Weights of a small GPT-style language model, trained from scratch on English Wikipedia: untied embeddings.
MLP neurons of a small language model. Each row is named by its layer, matrix (down: output weights) and neuron, and shows model dimensions 0-127. Each number is 50 + 12 x the weight over its row's rms, rounded and kept within 0 to 99.
A block is one neuron, or neurons of one layer that tend to fire together. Before each block is what it responds to, as a language model described it from the Wikipedia text at the highest values.

Description: Data-table formula tokens
L5.down153:61 53 54 45 75 49 56 71 52 59 42 58 56 48 44 47 50 45 49 35 47 57 55 38 50 69 52 58 66 51 41 33 26 50 49 61 43 55 56 63 49 69 75 43 47 41 57 56 60 60 67 38 62 36 43 70 42 50 53 51 54 37 71 41 56 48 48 58 46 61 50 42 66 41 55 56 16 64 50 46 70 44 70 64 35 55 74 33 46 50 48 46 35 39 67 63 51 67 55 32 38 54 44 63 56 29 73 47 63 16 51 47 77 63 53 66 72 42 59 66 41 53 31 56 74 40 56 47
L5.down169:51 39 47 69 39 60 26 48 55 42 43 73 64 58 53 47 56 37 46 69 61 52 46 52 47 58 44 52 45 63 50 45 52 41 21 51 64 51 56 48 38 42 57 50 57 34 67 46 49 49 52 59 40 44 38 42 28 59 56 23 39 50 71 80 56 59 53 69 82 46 67 62 38 69 38 44 47 41 52 59 55 42 58 59 41 81 65 26 60 75 46 43 63 56 64 52 66 70 45 37 38 56 31 52 60 35 52 64 54 37 58 51 51 48 56 44 67 44 52 51 42 67 67 47 35 52 39 42
L5.down271:79 45 50 46 46 54 38 58 52 69 48 55 49 43 73 49 43 38 67 48 76 56 35 82 83 30 54 38 41 58 40 50 39 32 54 41 51 45 33 36 50 55 32 36 57 52 39 39 45 54 48 51 33 40 42 61 62 49 59 62 44 43 32 69 69 44 52 51 82 35 43 66 21 50 52 55 55 46 28 67 28 64 40 51 48 54 83 52 51 58 22 66 57 56 42 52 59 49 46 52 54 58 67 48 34 33 63 44 39 48 50 50 46 67 54 45 48 19 37 39 61 25 48 54 52 47 51 45
L5.down397:69 51 70 56 50 45 48 68 59 22 55 55 47 51 28 51 46 62 43 38 62 43 31 43 56 66 41 35 43 35 63 50 62 54 52 49 37 62 52 32 45 55 23 35 49 54 63 60 58 45 61 39 69 60 40 46 48 38 36 31 37 46 48 50 49 69 52 57 62 56 23 57 48 50 40 39 68 67 60 64 65 27 36 29 51 44 52 41 52 58 34 46 51 46 29 50 30 62 62 52 51 76 44 57 44 41 70 46 57 69 46 49 52 45 62 25 36 40 53 49 48 37 38 51 57 65 64 44
L5.down555:46 30 41 67 65 54 44 54 56 31 39 55 59 67 53 44 37 42 65 67 44 77 49 50 31 56 34 60 76 41 61 53 63 51 49 50 47 55 54 53 39 61 60 49 50 60 43 55 31 64 46 41 43 58 31 69 48 61 54 34 53 76 48 62 67 32 57 53 64 32 46 44 63 59 45 46 42 60 66 50 52 26 44 42 51 34 52 59 58 55 59 46 30 55 52 52 55 46 50 63 60 58 44 55 68 56 61 73 47 57 49 33 56 36 64 52 27 36 46 55 59 67 55 62 48 50 18 69
L5.down657:34 65 67 57 32 70 62 45 71 38 50 57 60 56 62 41 30 48 44 49 51 52 41 53 36 47 57 53 27 34 59 64 53 51 63 47 48 43 62 41 43 49 73 50 28 53 57 56 48 63 66 59 41 48 74 63 47 48 40 49 29 38 60 37 37 46 59 59 54 62 51 63 51 63 49 47 72 43 43 43 62 55 34 40 53 49 51 35 58 61 69 67 48 36 45 39 48 43 24 40 60 42 36 46 48 48 47 52 37 52 63 51 36 38 30 50 39 59 65 45 58 47 27 63 46 65 50 46
L5.down674:35 52 59 60 56 51 39 38 57 45 46 53 69 62 46 42 37 53 56 15 43 28 34 45 41 56 10 39 46 68 37 52 33 42 57 46 46 61 64 54 40 42 46 57 55 55 43 26 35 56 49 72 26 54 49 26 53 54 49 43 38 56 63 35 44 65 58 40 57 57 55 33 65 27 77 62 62 28 37 55 32 65 70 43 56 62 55 68 79 65 44 60 45 19 69 59 58 63 48 70 56 37 62 63 46 44 44 11 64 47 30 56 46 37 49 45 46 60 61 54 51 55 56 66 31 65 46 54
L5.down712:57 39 74 54 62 41 57 50 44 30 38 48 30 71 36 42 49 40 68 47 61 69 42 42 62 56 36 35 67 43 50 49 44 57 31 44 63 54 39 46 43 60 60 49 56 36 52 44 56 39 56 69 68 41 55 64 54 50 32 30 44 44 52 77 77 71 65 53 43 49 53 41 60 47 63 46 85 42 56 55 56 48 51 49 67 35 60 66 49 73 45 50 29 78 46 62 34 47 36 39 38 52 62 52 54 48 62 67 64 47 45 38 57 41 28 41 64 52 47 58 44 56 64 67 59 60 33 64

Description: Mid-number continuation tokens
L13.down79:46 39 51 40 51 37 58 48 52 62 56 57 40 55 33 46 45 46 64 54 61 51 61 33 42 59 35 36 54 52 56 49 71 42 60 82 54 59 51 57 54 63 55 34 63 45 67 44 43 52 76 38 45 65 38 51 47 31 83 36 87 54 65 48 58 46 76 49 47 32 38 56 47 80 46 18 47 43 58 47 49 66 51 71 44 37 64 33 42 40 47 63 47 66 50 55 67 73 49 51 52 42 36 39 43 75 63 58 43 47 60 50 35 31 48 31 54 72 31 53 58 37 42 41 52 60 38 59
L13.down363:86 29 33 59 54 56 41 44 70 48 51 44 44 69 34 44 76 46 42 64 80 72 52 37 45 30 68 58 36 45 54 71 51 64 69 58 34 56 50 40 54 46 51 54 42 31 46 43 40 50 50 42 50 71 62 32 24 60 66 70 34 48 37 55 34 44 46 34 40 44 37 72 45 48 33 62 53 61 58 60 41 37 72 48 49 41 41 54 43 48 81 47 60 38 56 28 44 52 59 50 39 65 51 66 48 48 49 29 37 53 60 62 61 65 58 60 22 34 33 65 44 45 27 56 48 29 34 58
L13.down379:76 39 62 61 51 61 63 49 59 39 25 45 39 38 79 39 43 20 61 48 42 58 25 70 54 67 53 32 67 51 59 47 67 42 46 53 49 40 63 57 58 36 44 55 79 31 40 43 28 29 41 51 35 65 51 46 56 43 62 45 44 53 66 46 60 39 31 30 71 31 49 59 48 42 80 48 54 65 42 48 49 51 71 39 37 51 54 53 49 45 43 67 42 46 44 65 47 47 46 37 44 50 41 51 41 73 57 69 70 55 41 42 60 48 56 57 64 59 46 57 64 53 50 70 41 35 28 62
L13.down391:50 65 35 43 71 43 56 56 58 42 30 47 56 53 52 27 63 48 52 53 42 68 66 62 45 53 55 49 50 53 62 41 53 41 77 27 53 44 59 57 64 48 48 49 58 58 64 62 26 66 42 45 33 52 68 28 48 62 49 64 45 27 64 50 55 36 48 46 54 48 35 58 47 56 57 59 54 52 34 32 50 55 90 25 58 43 51 43 50 34 46 60 58 61 56 33 46 47 63 51 48 56 59 45 48 75 66 50 55 33 59 59 25 60 39 54 49 55 48 33 41 55 33 54 36 44 54 60
L13.down478:56 48 34 78 19 60 70 55 47 51 35 36 47 67 33 52 66 71 44 76 69 42 45 43 58 46 52 34 50 30 45 27 66 46 52 23 63 40 66 36 45 50 38 51 42 58 37 34 54 54 44 48 56 55 53 43 36 36 32 48 56 69 29 36 41 36 44 54 44 25 54 44 54 61 66 42 55 57 56 83 35 49 51 52 58 59 51 71 57 63 63 52 45 48 44 43 48 34 48 42 53 63 71 50 24 47 45 38 34 58 59 42 67 56 47 50 37 68 66 46 48 56 48 52 46 42 44 45
L13.down512:57 49 80 68 39 52 48 57 57 45 52 65 48 66 09 77 53 69 57 43 42 35 74 61 55 56 34 49 63 63 47 59 53 29 56 44 72 66 38 39 50 53 51 38 43 17 47 42 51 34 58 37 55 52 67 56 37 43 52 51 58 53 60 48 58 35 34 51 36 41 59 43 65 30 39 52 45 58 67 52 45 54 66 29 51 53 33 51 56 41 65 52 56 34 56 65 44 29 51 54 32 70 61 40 36 43 53 45 54 70 42 53 38 43 30 55 45 42 36 41 39 45 19 42 58 32 41 23
L13.down660:36 47 51 48 36 62 60 44 42 27 61 43 70 51 46 47 30 61 46 59 47 35 34 60 65 38 29 83 52 48 45 63 57 57 52 42 40 42 70 54 52 67 69 46 58 49 64 54 51 60 40 26 34 49 37 55 43 48 65 41 52 50 38 49 42 69 33 55 38 64 65 44 54 61 18 41 58 33 35 42 62 57 31 44 41 39 70 39 71 43 55 58 35 56 50 63 50 60 43 61 50 52 66 50 35 48 19 74 38 54 54 50 41 45 34 71 51 45 57 56 38 30 47 29 48 61 38 56
L13.down678:54 52 47 53 28 51 60 40 74 48 63 46 45 62 57 36 43 41 57 54 68 26 46 48 55 67 61 27 74 56 52 59 53 37 65 44 53 38 56 52 52 56 32 26 65 26 50 48 31 66 45 79 58 42 21 40 49 27 59 45 65 52 50 50 65 48 44 42 49 52 46 37 36 51 47 49 49 50 43 44 31 39 59 53 66 53 17 62 50 38 53 55 31 57 32 74 60 50 53 52 59 36 27 56 64 37 65 32 44 39 54 49 73 30 51 61 57 41 64 58 51 19 34 60 50 72 44 39

Description: Determiner before a superlative
L13.down74:36 29 58 25 43 35 50 53 48 55 50 43 42 47 26 47 52 56 48 39 59 51 27 65 39 51 60 41 30 40 50 58 49 60 58 72 38 66 59 58 60 52 70 78 57 39 57 59 30 60 51 52 54 48 34 43 65 40 55 67 33 49 56 46 61 38 47 52 56 56 41 38 47 30 54 55 53 73 63 58 46 50 45 69 66 56 37 56 65 52 78 53 48 25 60 33 67 35 66 51 63 27 37 63 33 50 28 48 74 56 34 47 49 46 47 56 62 67 53 41 57 60 50 50 41 66 61 33
L13.down215:37 40 42 47 57 53 79 64 31 68 40 64 42 50 61 58 64 53 57 50 52 57 51 26 42 52 68 55 42 56 56 37 48 46 44 44 58 45 33 66 28 40 60 73 42 41 49 59 42 44 61 35 44 39 53 46 56 54 53 43 39 30 43 46 59 65 46 47 52 44 62 54 58 52 60 57 62 40 66 29 43 56 55 29 48 28 65 40 41 52 66 71 30 68 51 47 77 48 52 48 67 44 65 55 43 54 40 53 57 44 42 47 43 48 37 52 74 58 52 46 40 40 72 36 44 34 51 53
L13.down216:48 43 56 47 46 59 35 60 45 59 53 49 49 30 38 44 58 74 75 40 38 26 64 59 45 51 62 58 40 71 39 62 53 61 28 36 29 56 64 51 65 67 33 55 23 62 44 42 68 64 42 47 68 47 54 39 53 44 52 42 68 58 34 38 49 58 51 49 60 55 54 29 52 53 69 47 43 59 67 31 54 46 46 33 44 70 63 42 67 40 35 42 61 56 49 37 34 50 45 47 49 38 58 26 40 52 62 29 60 56 54 45 64 58 81 51 45 52 50 34 88 70 27 48 42 58 43 67
L13.down258:59 62 50 52 39 48 46 63 45 58 58 60 63 42 69 53 45 33 74 55 61 48 58 56 39 38 55 43 54 39 45 39 42 56 65 42 59 31 39 48 58 52 58 55 65 50 36 43 54 50 49 57 57 65 45 45 42 38 48 38 65 67 44 42 41 41 36 35 56 46 51 51 58 45 38 50 57 45 44 67 59 52 70 14 17 63 54 65 26 61 61 41 56 35 39 44 47 64 63 31 70 53 32 44 42 59 48 53 58 69 45 46 46 33 44 71 36 47 49 57 65 38 52 38 59 39 51 41
L13.down520:41 64 67 33 52 53 43 61 36 54 30 42 66 61 60 47 60 48 64 45 47 54 62 34 41 51 46 58 60 46 49 41 44 52 49 42 41 56 48 63 50 74 47 62 48 64 79 56 27 50 57 58 53 53 40 43 68 43 38 73 41 57 79 54 44 43 59 21 25 52 17 28 39 55 43 55 44 52 46 40 48 26 63 40 45 43 34 39 46 64 34 56 53 87 35 41 54 40 51 43 61 47 40 52 48 48 61 47 52 50 62 49 34 71 44 45 36 50 62 74 69 37 59 35 49 47 48 66
L13.down688:37 32 31 63 69 33 45 60 40 50 44 63 68 48 61 64 45 39 62 48 47 56 39 67 41 42 57 51 40 59 40 27 42 47 45 39 38 49 37 34 45 55 47 42 52 63 38 38 47 54 49 47 51 20 48 53 65 50 43 55 54 39 63 62 65 42 48 60 58 52 54 46 44 39 58 50 52 61 43 40 68 59 62 47 53 53 52 87 70 44 48 69 43 33 67 47 50 67 37 56 65 38 70 58 37 43 67 57 56 50 39 64 33 56 31 39 49 48 33 57 54 59 64 58 69 45 56 52
L13.down733:46 53 66 75 51 34 79 52 45 34 51 47 53 60 45 50 54 69 57 45 53 25 59 67 49 41 38 49 30 50 50 51 70 46 51 71 39 47 47 48 50 44 35 32 56 63 55 41 57 70 44 50 55 39 47 59 49 49 41 25 68 50 58 42 77 45 44 54 44 51 39 41 55 65 49 51 70 31 63 27 48 32 69 53 63 65 56 86 57 61 64 41 73 50 50 47 61 61 44 39 47 56 30 39 45 52 37 59 66 59 43 54 42 62 51 50 44 35 56 50 54 79 67 44 37 41 64 45
L13.down761:57 32 42 21 13 36 44 51 60 40 59 47 58 66 65 53 37 52 41 17 63 58 40 56 48 65 49 59 60 45 35 51 51 72 38 55 56 56 37 35 59 40 45 37 64 50 44 53 36 57 35 44 50 43 59 68 43 76 67 42 54 42 60 64 72 61 68 37 45 35 45 46 51 57 30 54 58 71 52 36 46 48 42 37 40 37 55 63 61 45 42 62 43 56 41 44 50 53 65 38 76 51 43 60 44 48 67 53 49 58 45 65 36 62 51 35 59 55 33 65 55 25 50 62 48 41 53 58

Description: Token after numbers
L9.down527:55 50 48 34 39 20 41 47 55 30 62 51 58 57 37 46 53 38 49 70 25 76 42 25 51 61 45 48 54 46 35 50 70 46 42 51 63 47 37 50 53 66 45 27 69 51 45 30 56 31 46 38 30 50 47 55 40 63 57 42 62 56 67 56 62 36 62 47 34 54 41 73 66 52 43 49 76 55 41 60 51 34 52 62 48 51 53 77 42 60 40 50 63 57 50 56 68 49 45 60 53 40 41 32 57 35 54 51 51 40 60 39 73 51 60 71 63 39 50 53 52 49 62 36 70 61 73 35

Description: Mid-word fragments
L13.down89:44 52 67 67 72 53 41 38 50 47 62 48 43 35 50 61 79 74 41 51 52 47 83 58 25 44 48 53 50 37 55 57 66 51 59 28 42 39 81 58 60 55 34 50 46 45 69 38 44 73 45 47 69 56 43 73 60 64 51 74 49 56 63 50 46 39 39 60 66 51 35 32 46 58 66 57 45 52 51 47 69 49 36 29 79 47 46 45 34 46 50 50 46 50 37 52 68 49 75 42 70 52 57 48 41 37 52 35 33 46 47 68 45 52 41 42 45 44 60 55 45 51 50 25 53 57 45 58
L13.down108:41 82 42 49 24 57 35 62 59 58 54 26 44 41 45 52 48 54 72 43 48 55 45 54 50 69 57 71 55 32 58 38 20 45 43 48 54 48 47 48 41 48 50 51 59 60 65 67 63 53 36 47 27 28 56 51 26 53 42 46 52 71 60 58 61 52 60 60 56 46 35 59 49 40 52 55 68 48 42 56 47 38 41 58 25 72 28 67 40 50 71 58 47 34 46 49 47 55 30 65 34 63 35 61 40 56 19 33 44 50 47 47 19 46 48 46 56 33 43 53 56 48 47 49 43 27 48 51
L13.down498:63 64 61 50 82 54 46 61 34 45 68 44 46 58 53 20 37 51 60 41 54 56 24 68 27 49 36 41 48 35 60 48 49 51 67 60 51 66 66 60 40 58 43 25 57 57 64 42 49 68 33 46 51 45 56 68 44 34 47 74 20 79 65 52 38 24 60 55 47 57 33 56 57 53 44 58 57 46 41 48 50 46 68 55 64 77 49 58 38 31 43 65 65 48 51 58 51 38 63 40 46 44 30 48 42 48 49 36 59 60 41 46 58 53 47 39 36 34 55 61 48 42 56 50 59 45 45 60
L13.down509:54 54 39 44 24 51 77 42 64 34 39 60 58 43 48 41 51 26 54 61 65 51 49 53 49 60 56 38 43 69 43 34 43 57 66 36 50 47 28 39 64 42 56 49 39 42 57 60 45 60 50 56 51 36 36 59 49 47 48 50 64 53 43 56 56 60 42 54 55 41 50 68 40 58 28 64 56 72 49 63 41 57 48 27 49 54 56 50 32 43 47 36 51 43 47 39 51 50 56 44 36 60 62 56 29 46 64 73 59 45 46 47 64 57 58 58 45 41 84 44 45 56 40 49 53 55 53 44
L13.down537:33 47 31 52 52 90 50 43 43 39 64 60 53 36 41 62 43 14 58 49 61 52 55 62 26 67 57 38 53 71 55 53 44 46 36 38 69 53 71 58 44 52 40 46 49 57 48 33 62 37 60 54 44 52 48 48 43 75 53 54 61 33 27 44 67 32 65 38 65 43 63 66 52 60 46 41 39 51 48 43 42 53 65 56 41 44 51 61 53 51 57 43 53 44 37 61 57 70 43 32 43 52 56 37 57 43 41 58 57 71 78 58 60 49 61 49 36 57 58 54 48 24 42 53 43 39 53 65
L13.down567:29 52 47 56 55 51 38 70 60 37 35 57 40 65 51 47 45 48 51 39 28 56 44 62 50 45 20 40 60 61 57 48 46 64 40 52 44 52 48 54 57 61 47 41 53 55 38 51 31 47 37 55 69 31 48 58 71 44 49 75 49 71 67 54 37 66 58 52 57 54 62 50 74 29 45 53 47 47 52 50 50 47 70 41 57 49 55 28 59 52 38 44 49 25 49 50 49 60 41 49 42 42 25 27 63 31 14 50 49 63 44 19 40 74 58 65 46 29 68 65 50 44 57 55 49 61 63 49
L13.down634:45 49 33 45 34 53 40 36 51 45 26 39 45 51 43 43 47 53 51 05 61 56 49 56 43 59 23 45 50 59 59 52 51 41 56 64 63 52 57 69 36 72 59 61 68 58 52 44 50 62 48 46 32 52 33 65 38 49 49 55 34 56 43 50 35 42 45 42 51 44 42 51 44 38 68 40 49 72 38 39 29 42 50 50 43 40 43 66 53 65 48 56 70 29 42 54 46 46 59 82 55 42 61 35 45 30 55 36 57 53 49 55 55 64 46 41 33 24 67 58 72 69 48 33 63 55 50 36
L13.down672:38 46 57 55 46 59 62 35 58 49 73 35 56 37 42 30 36 53 44 51 56 51 46 55 49 46 45 41 31 49 53 49 47 32 44 68 48 34 30 56 38 55 26 22 37 60 43 47 45 42 51 48 82 28 48 37 21 41 62 57 61 57 52 51 48 67 55 40 60 55 30 43 55 47 51 42 42 75 70 51 44 59 36 42 53 76 53 58 54 37 52 53 42 47 64 69 41 54 56 45 48 43 46 40 40 34 43 54 63 77 60 54 73 67 55 55 37 53 31 52 60 48 78 53 48 43 56 41

Description: Career-record verbs and nouns
L5.down281:53 72 57 51 44 61 56 55 40 45 38 57 57 58 62 58 55 36 17 34 59 40 57 58 41 49 45 59 51 37 44 50 41 41 29 57 46 46 42 54 52 49 42 50 64 22 42 49 40 37 53 51 46 45 41 22 54 43 16 38 50 56 54 61 69 62 47 61 39 43 60 67 53 73 39 27 43 39 52 48 61 35 53 16 49 52 69 36 48 39 64 38 50 51 56 58 55 32 40 77 21 59 50 54 31 43 61 67 60 50 53 59 68 58 67 58 56 24 62 42 57 54 60 42 40 71 42 56
L5.down303:46 63 49 57 44 45 52 35 60 63 66 64 52 60 70 54 47 73 27 56 42 46 25 40 43 36 50 52 60 39 45 53 59 51 31 31 27 47 61 58 47 45 45 26 66 62 49 55 66 68 50 71 54 67 51 47 47 42 38 44 49 32 42 62 47 54 54 52 30 55 40 41 25 55 49 67 49 33 42 54 54 59 30 37 31 48 56 55 68 81 49 53 48 25 37 48 81 60 54 57 43 63 68 75 75 46 54 47 60 50 51 37 59 28 37 72 55 55 49 31 56 53 50 32 45 58 36 49
L5.down434:43 72 64 55 48 59 42 41 40 36 48 55 58 49 57 48 31 45 68 29 48 46 40 64 50 52 38 45 53 29 67 53 61 52 51 55 64 48 43 54 33 78 48 56 41 62 49 53 43 42 18 52 45 36 50 81 47 62 59 57 63 71 54 43 37 39 54 36 55 45 46 54 63 56 41 53 49 46 36 17 61 62 49 45 55 81 46 61 58 57 36 49 56 41 45 47 58 34 66 50 63 59 73 58 53 40 66 56 46 38 63 19 34 44 48 51 38 42 58 47 35 47 50 58 43 39 30 45
L5.down447:70 68 52 43 60 32 33 61 44 44 63 60 47 40 54 57 51 43 42 48 43 61 43 59 76 56 30 30 49 62 47 44 68 58 51 36 62 46 35 43 44 72 40 38 51 45 58 52 33 46 50 45 46 49 59 49 47 47 43 35 56 54 39 33 61 36 49 36 53 40 53 56 60 35 58 61 45 49 48 79 38 50 62 41 54 54 44 34 40 57 53 48 61 53 35 54 58 67 46 58 46 48 43 43 55 49 49 60 46 56 20 46 45 76 44 74 25 56 58 66 53 19 42 51 47 59 46 27
L5.down458:37 82 47 50 43 53 47 48 56 41 41 64 45 50 60 47 53 51 50 72 58 76 54 52 68 64 32 46 52 45 32 79 67 42 63 49 55 56 53 43 62 42 53 61 42 54 30 51 45 52 38 11 46 51 41 61 57 58 41 53 60 39 40 49 65 46 59 55 46 51 60 41 52 61 48 51 45 50 37 67 55 57 61 53 49 50 33 42 58 44 55 65 57 61 38 42 67 41 32 47 53 68 63 54 60 47 37 50 40 41 48 46 56 29 63 64 40 39 80 25 47 44 21 69 70 66 58 44
L5.down566:58 67 38 37 45 71 52 46 65 54 60 52 54 51 34 38 46 67 35 72 45 38 61 05 54 49 68 49 31 65 46 53 60 54 42 59 55 48 44 54 51 63 47 47 52 47 64 43 43 31 33 57 20 52 52 47 21 73 41 47 51 51 54 67 44 41 83 35 50 34 37 25 63 58 53 58 55 67 37 46 30 53 51 36 53 49 68 39 50 60 61 41 45 35 52 45 47 49 45 66 58 55 36 41 46 30 37 47 57 47 50 46 34 58 52 59 48 50 60 53 45 35 54 75 40 55 50 45
L5.down717:87 34 51 46 68 61 41 31 46 52 39 68 34 47 57 55 71 60 60 50 42 59 53 57 45 17 58 62 58 61 49 75 53 68 61 46 55 68 76 47 27 52 52 44 45 55 63 48 56 81 29 50 59 55 53 58 30 56 43 56 42 42 49 44 45 38 42 51 51 40 39 46 59 64 54 48 35 31 40 45 54 42 35 60 78 51 55 38 39 53 38 48 64 20 68 52 37 50 57 45 63 40 43 54 51 51 41 38 71 33 50 35 52 54 44 26 48 47 35 45 48 68 61 34 22 59 56 53
L5.down720:47 61 50 58 53 48 48 28 55 44 59 46 58 34 61 51 35 65 45 64 63 65 40 40 43 34 67 24 52 53 61 48 57 29 50 77 31 56 45 61 54 58 45 61 53 51 62 65 63 62 38 72 57 46 46 60 69 50 31 33 43 53 55 52 48 46 55 58 70 29 31 56 56 68 56 52 34 57 52 48 56 35 43 58 44 41 52 63 43 45 45 51 68 47 48 46 30 27 47 48 67 41 32 60 63 57 44 47 24 62 28 45 54 40 37 52 20 40 42 43 48 64 37 60 66 32 46 64

Description: Predictable word and phrase continuations
L9.down654:35 44 58 50 60 38 41 56 51 45 56 59 42 40 53 50 47 73 53 30 17 44 51 44 52 46 54 47 36 84 54 60 30 59 36 52 60 36 43 55 48 71 45 61 23 41 28 67 55 64 52 22 48 46 59 47 59 37 63 45 48 49 27 52 57 41 63 52 43 51 41 72 55 58 44 62 53 75 45 54 59 36 55 57 41 61 39 65 36 52 35 53 47 63 69 35 66 48 36 43 49 41 50 49 38 61 48 45 47 27 43 46 27 41 59 38 44 60 52 39 64 52 64 51 38 58 40 59

Description: Partitive "one of"
L9.down360:67 34 47 55 48 51 72 42 27 45 72 62 64 50 49 54 45 59 45 44 58 49 63 48 47 32 23 30 36 55 36 52 62 42 25 56 55 48 59 23 53 48 55 21 50 69 41 48 58 35 40 38 52 46 54 60 42 48 53 44 49 62 53 57 57 68 45 45 35 39 38 38 44 50 44 36 50 49 53 50 40 76 71 65 43 39 37 63 52 51 31 70 44 34 38 42 22 56 40 55 43 59 38 52 45 40 50 42 54 34 59 38 47 55 32 63 48 42 71 54 48 52 53 51 75 63 63 77